From a checkpoint of a small transformer trained on Wikipedia: 5835 steps.
MLP neurons of a small language model. Each row is named by its layer, matrix (up: input weights) and neuron, and shows model dimensions 64-191. Each number is 500 + 40 x the weight over its row's rms, rounded and kept within 0 to 999. Numbers have three digits each.
After each neuron's rows, "fires after" lists the tokens most often just before its 100 highest values on Wikipedia text that the model never trained on.

L7.up97:557564539533517520519479426507449506504452496536465493491512521544485451520467553442520498498569480483491457552513486438519500510445505500465525522465526522474538443432464535444526447493556493504420475482534385504578499513526562498512522520567488450539550480433493491442568515420429493450447590475611484488507502429478500587489474532541518552526506490555439450520566505502515462521499
fires after: "0", "1", "2", "4", "5", "3"

L6.up576:566577484503562494437488464514552543487461503541476521487567463464501482514472492480520436543484457469522480598491561512475559546521503474427448491445502450520495385470482541465517351494565445517488513478516505485520512527483541490501478548553469480472544548520520509458481550401522504549477549487559499505498505500432457498571553558501454462482481442519520485493491473516455499481569
fires after: "6", "4", "3", "7", "8", "5"

L7.up141:501414512544555497420511522498482486486482446485528450504454609498561500516483446502520453512519558586484498507475474576500506513470527508486495474432479477485511570429542533513554482505488546508546430491484447487513460470506520529495528425581519480495499559476491534579496466541521486500400513486515523524477476434410465456481510527544542466549443500484490513388489438492505482563509
fires after: "'", "2", " the", "ing", " of", "\n"

L8.up720:453441529568436467539510465527567543475578484538576489526492564489486515483499491490493587409423494485479571487456520519497538452580484515534517495493500488471510470489442411475459525481451508508507559463484496451509470525496493512537500480530484488443519428499551458529528489497520476536532540564498459586504518397458510497502540536529472415506484456414520508543480524573507512349477
fires after: " ", " J", "u"

L10.up534:577510568446455468489530548525466501473421548466492428529432471511452444487462444499433409524597477537586514499438388482487461518488496550503488492505489485530535468522515434506485465448479523521485453506458528491517395540472521480511481396498499485465489504484599473492480449528548494492459525547502490557518496483570451493443508513487525444492562518517556444496547475542464555502500
fires after: "2", " "

L8.up2:564511468488563503504537509525520544486432545462523570497537525520579502498465490480475528493510500458506453476507453506530531519503531404551487484462508521484467528548504399528539510534537471473420521536466402468466454415568574501508581463458476549530453500501457473539516506490487557484529483415486514552528520455501520536611548439484480490555456491591472458422460540527489509529456
fires after: " |", " ", " Sport", "8", "5", "4"

L9.up321:542520568488546541501504512531446437536530544477485483463451479522495514441546442497455413454475448534584474551478449551509458465450526476541462451413485516551407545477468478468522473425569549525466512570484558529487412512505500414518405454531568529463495470558488555552506527502515453495477426576542569499521524458488462494507523503529530476503498451461486540491463460520486487515512
fires after: " ", "2", ","

L11.up378:506564584516504539458529456534498509426536528454494501494445461465532491549561488503506500564508436485460492520495457547477448510504497497547524441429548428520470559512517535505400529424531521533461551534498536471462572459442477446529483522463478484494512487488547491495519450538533462501442459418496521524533537596465524447485506491392544526490504585486475429534468514611512550492550
fires after: " ", " ("

L8.up595:572431466533480529492486483503540499499512537490482430476561459463410409493480472508463566502529532499510534503444511525454450521542436473421498536518511499512438497439462497501443598543518494565518507511547455482561448440471558478511515488494501424491500541509499487508483457510505527471503501557409453578510464498505493532493510553447544521552498472545496441515503520503484481411491
fires after: " |", "|", "7"

L3.up354:551502526510526504464489541520451535511439503421441488432457517496526540486522458466490529488474539563501447486442417512515455458504509522516482515520473518564498510571510446530511464452512480438500473516537433507539524456442546523472480420483462509478501484537559520524466538508559521508427483528527533456506500540488544508479514580612498508453549516495558585523504504455567466539483
fires after: "1", "0", "9", "2", " in", " In"

L9.up111:486457559507597550484464390487482468450499457474488500479553492562529440516519503428541457510531497493547502550501549520547532438472560446495472502523526457496516457438539480559502484482552495512488564522514456498489470537494483432461402479510508452572512523557457453473496514429521463537470504465520485479552515568486464461554537521504489493481405481488477503566513556490504456620453
fires after: "0", "4", "3", "5", " El", "1"

L9.up228:552532562477515504510510478472508511470482454547511529550531514552537486515497521485448535478536519543493463432499474433504568453560520494479487520477589505574487506546425429456457494497449511582433543517502455539490503436585510552480519467568542404493497473519516518536537544499521569532496478552516493517536473531528497496507549474506509524520530468483451512411595498493476482514465
fires after: " ", " |", "'", "ing"

L10.up668:511495537461479477495402436538555495450469499488508495496501538521459451474509459505524517500549447410521537443408449543474469530498505540447530428465473496467503490559478489430495441436547497487449440523558485494487553461440491498497477519417525475512463547480571514515568558487494491548529429485553525504488509580509450551574433506530522536514516526476475508559449490542462482485525
fires after: " ", "-", " (", "s"

L7.up744:535532464511467546554504481527588493448553591452426504475513475458498479516538481503420520499496495542546462507511514506459423431509470539493410551517524509474503494453499537499494456503528485551468508502491462491533570483396550484464447503468557521526552484501585444541467483527452468498536532473469451449459567487514507466549512561509556482517546512493439553523519514549532440488510
fires after: "2", "7", "3", "8", "R", "9"

L11.up191:601546470534561546537515508468484501503547500491532514472528523549477466524500507489459492501500499419474475545473471524534504567482483516441501495518581583471498492541485484467512510398526554427472474545501567455540474505451470493462456490467566460515505473528478458550518485478509495485450514518475439422519485474477494504506485526482566430431528496476515466444505481512574583490515
fires after: " |", ",", " ", "1", "}"

L10.up473:448559522488481557466511438479514526502544429434512522487508485523496442425558526483428530541512483503570561584461546546474476436480516450525528560532532479586463534539578463432511481552488477456485492485483423472491477487490488540510495474550428461463542502578448555481469483420543536553410439492557512479495494433482548482536436563490473418514532498530477553496464471493519470458478
fires after: "4", "0", "2", "3", "5"

L9.up225:578544578473510472518476530515510468490546580515452555504501420536530499489507515471426484532503509493424483532565524487485554558535541500513497481462451557508486492508515456476490433494503493525519549540497517475514508499515536440515527472467495564518472424508574501540473526570572455452551495429424489510453457538496457559491519514461473450530543513500498506443515491630479511438524
fires after: "9", "8", " ", " ("

L3.up606:577543501531449543509517534412494569448566465561494540514511535519478460532498504522487549460490508540545449491454454642546547513476509505513489527474557484554530479502461516468486485508453541543413461515493409500506515438446466517511403468476546487509541476467460448461497487549506509525498442568508589460488489445498495489439553529528479522401543538439525483518492455497486520483562
fires after: " |", "|", "N"

L8.up145:506508469489518492551530580444517485500528479507515508520464483465516419513458409495446489543523531526499526427511508536491501514476482452533512516539531515519454494490483502483457562466479546438482512535491588432573442493400513496550373444582548461447385512485510509565454476514483492489482500554504535545493498480476548479513519542519507463505558394511487577470461512477506495513544
fires after: "2", "1", "9", " pre"

L9.up468:491466493495443473461468445434566501507481429512513443570520495535479486562564467525523555491490478488497580495428591558454523516482453405548501541491559515494406537531479477491489467468494438497504510574502564548511437519489459536486499497560459463498512512561541548579518455526505512540547546516428455500492527474457543486520529553470440467557438496467473480507431475490502529472500
fires after: " ", " Al", " Drag"

L3.up442:505469475528503502500472529531529555571458520491502580515542427482548517519497531470473529494502413484497499530509544449508543498550508487452497586568467531482483537448474491415487519491435511457439485497536472466529455506498514584464504464538489507448532506547477563485557402450559441530426565425531481479549457500515503552539533488483481517460482447487531522518492481481444473533511
fires after: " ", " (", " Up", "-", "2", " |"

L7.up23:518522461459574506485540504455464514571439479446445493454463516466504530479436472459511489503451543483478505506455550481390516503510493507530455495485560514499427518484468445501529504561503502473506457541466543489587576528476545487492447509511504497570517542542551470451540549495485442419508497507524481558490522524470491619524468547528517498531502511492575389428439495488500545492557
fires after: "1", "8", "5", " in", "4", "7"

L10.up430:424464520583463480524519490454488458487477430491483494504497550513493502471447449441477511531497489478497535454464467492432498433528571526516548443500554466520509437442487535566529554407513490558537519473544499441498468458486454503447473460491507498466517513532530510562557520506539461497559551491517530527398494450437513511599502523461456461514470511453540493456494519508449424448528
fires after: " ", "\n", " ("

L7.up727:395505552523558444464473524512514510520539528507518505489527511489585465468488477548519528570524520425552433503537491455439465508543450510507452511432502560534521493425524486464508368489528567484479471472441541520565479509542507528487505485545425522419493527517507543514432523491443465539537511488485459483490517529522536441495467488490382526531495552501562474523491505509419552506497
fires after: " Al", " Col", "Al", " L", " G", "o"

L3.up345:556476493513561487468489536504572476416531476486527471469383504491401506473494503488454513545439473412478471510540469443508514474482551522457509503489481492498425490433500498524503549529529451437484523455506588550548509555420475503474556527538542565462486533504481571488475474504517539550478500539559496422522538442475486505536450520508493497582600523567507501423476448471510534461484
fires after: " ", " (", " the"

L11.up632:512522514507504477516484504542523531419554530551473512560565488464563468422519485511451474508463581510509519508573554523491416511470534447485521451529486486503524522476489561542473581518571499500464429561522526482504455470534447443384508452439429431475518521541485498516491551540544487495458510489455515506473510472587492540597452578492476400541457460557495482496488451512474522425530
fires after: " |", "|", "s", "-"

L6.up450:483478534483447448473529441535478532419496464415524460511530540498501424531502443521496474477509523470515520516547462545487454483426458491495536474467484481541507522513513585499503493486543468447481501556508426436508559481575502530447586585438511455505585437512482515491518529458506442524505580466594438464450525534528478501519502509478462505505484457474448520535468529471404529481427
fires after: "s", "-", "us", "S"

L8.up94:547506562492551511432472493521424483428480486449403500490460529497470479486542493480495425462515533571529506499408411495509501498429506551464545508504527498565420523512480522511460424439564505494470514548480546489501462502510533525558545467478518470462469531448550454519457492495493499424523457542514443520587470453463470485550470507538520478528497539472459495397518524567519480519488
fires after: "2", " ", " of", " May"

L9.up42:409483435495536529541471496497477479444435448517516560455465477473443445532492504492502489539470547538500567482569486465492493473435443570523487476554509509508500436465528456542524546564501449536566540465549518451556540540521419512510466481498510495458567502476549408484563510486584469538397542515542475524491550478504530499513561507532521556460498440446426468484501496570492477590470
fires after: "0", " ", "1", " —", " |"

L11.up363:497475533560451537418461461534529499463483514462483500475489507479479460446558512479445545514503501528531535495497565570473453559483467449511528476515490489514473501462464481539444497481560440455477471486504478522492510406530514518479497487535479415563497499499517404536521523493542458484433493457502541519507453480466456499585478553459511527490528526578441469550435525516549545514451
fires after: " |", "3", "0", "2", "5", "–"

L7.up723:468543497450507514498478544559526533520415472529476517510483512467473539465547492495521493456470545402455557501413548533494510517471462515401484518427485377517496468478537476479469523550489548535481502501483527512557493557525484492494559455522482577498477533442524536437468561507537415542604464492543465439557455549488522562559449512491515451563549512596516499482416521451493503588497
fires after: "2", "1", "6", "8"

L8.up671:478544508514471533452417461516519518472532547504594455551516521590479496444546485514508447482503520496519498440498519514535527527550467524466520519517470477534501484478390415543495480478534470503515479436427509462488494534418441490599561456478476527413545506559449520448502537543532549495450433550499465520557541525497498554528524467538525484484459517452519477504448485559498554461436
fires after: " ", ".", ",", " ("

L9.up264:506563531484489500488488536467561492552439435569507589526502458534524436486520504478451456511484479536485546492494544534535464575512427453500406526500409478532475519437415472490502537449544488497558444445462529482574503566483442470478495477558479518504511499477556548501484516512462521524560490535523438510547523515464515445516556440481472490555577467477462570495582509479511494532495
fires after: " ", "1", "9", "2", "3"

L6.up317:603558562576540491445395528516466554462491463426471515419487483538473484456527482483475425470527499590519517518485528543512510463481513522544457458530538366555462482548460505512505506517508544493541509493462477525550520565467495482500503455420488456515512511463540429493558539514467478476508461529498476541510453526436440483604480489506481437511517488502468500432497452501480487529516
fires after: "1", "2", " ", ",", " March"

L9.up720:530568482447549501498511444555541511470553478486444488496514480500511437429492510549534564560431470508457472536440412448525486578494461571491416524487476527581477501490464514518477472444492496525479518458582542496485502556484535426508475427495497472532519461477526494509452566554468487417469519486480488458473443521458517490528548539504505510502506479466406492513497547561531486488508
fires after: " ", ",", "5", "0", " (", "8"

L9.up480:442506603604468444544513452504490499506632459481519426514466494469475480510471550530488554488457522461470537472474540469498550511493540453477532533520459513440545514501540586457491517553509515510463533519524472438483466472508595452500536535534395433486501439477530458581497557454505447457517508474495500522461436497500464460537507474552534459469485464483509562489491520526552529513429
fires after: " ", " to", " Apps", "ly", "---|---|---|---|"

L9.up398:511527504512510500476525520568476516546544514513597514605501482539437470524518449499409539512453421455525435487539550522525487469537462569508458559398467469464551561465437550448517477554572480480520473438443523494447499502482442461525422509589441467515493501574518508475496495547508482504518502506424521494500533547484517498493528509507479519495573517508546409521527487479421501523514
fires after: " Al", "E", "e", "H", " all", "Al"

L6.up294:538460533493478571505445471519507489495474530489622455531464547450554549527567463447479440502503386448564557564505484562445482424550551468524497490587501488490482537500504474508510526510481554441501502534595477558501481577447415487490545495481472533465500574488490530436501493440514457530475458483542545470515514520499490507470435500477492535474501525506509457437517552517431494570540
fires after: "\n", ".", " ("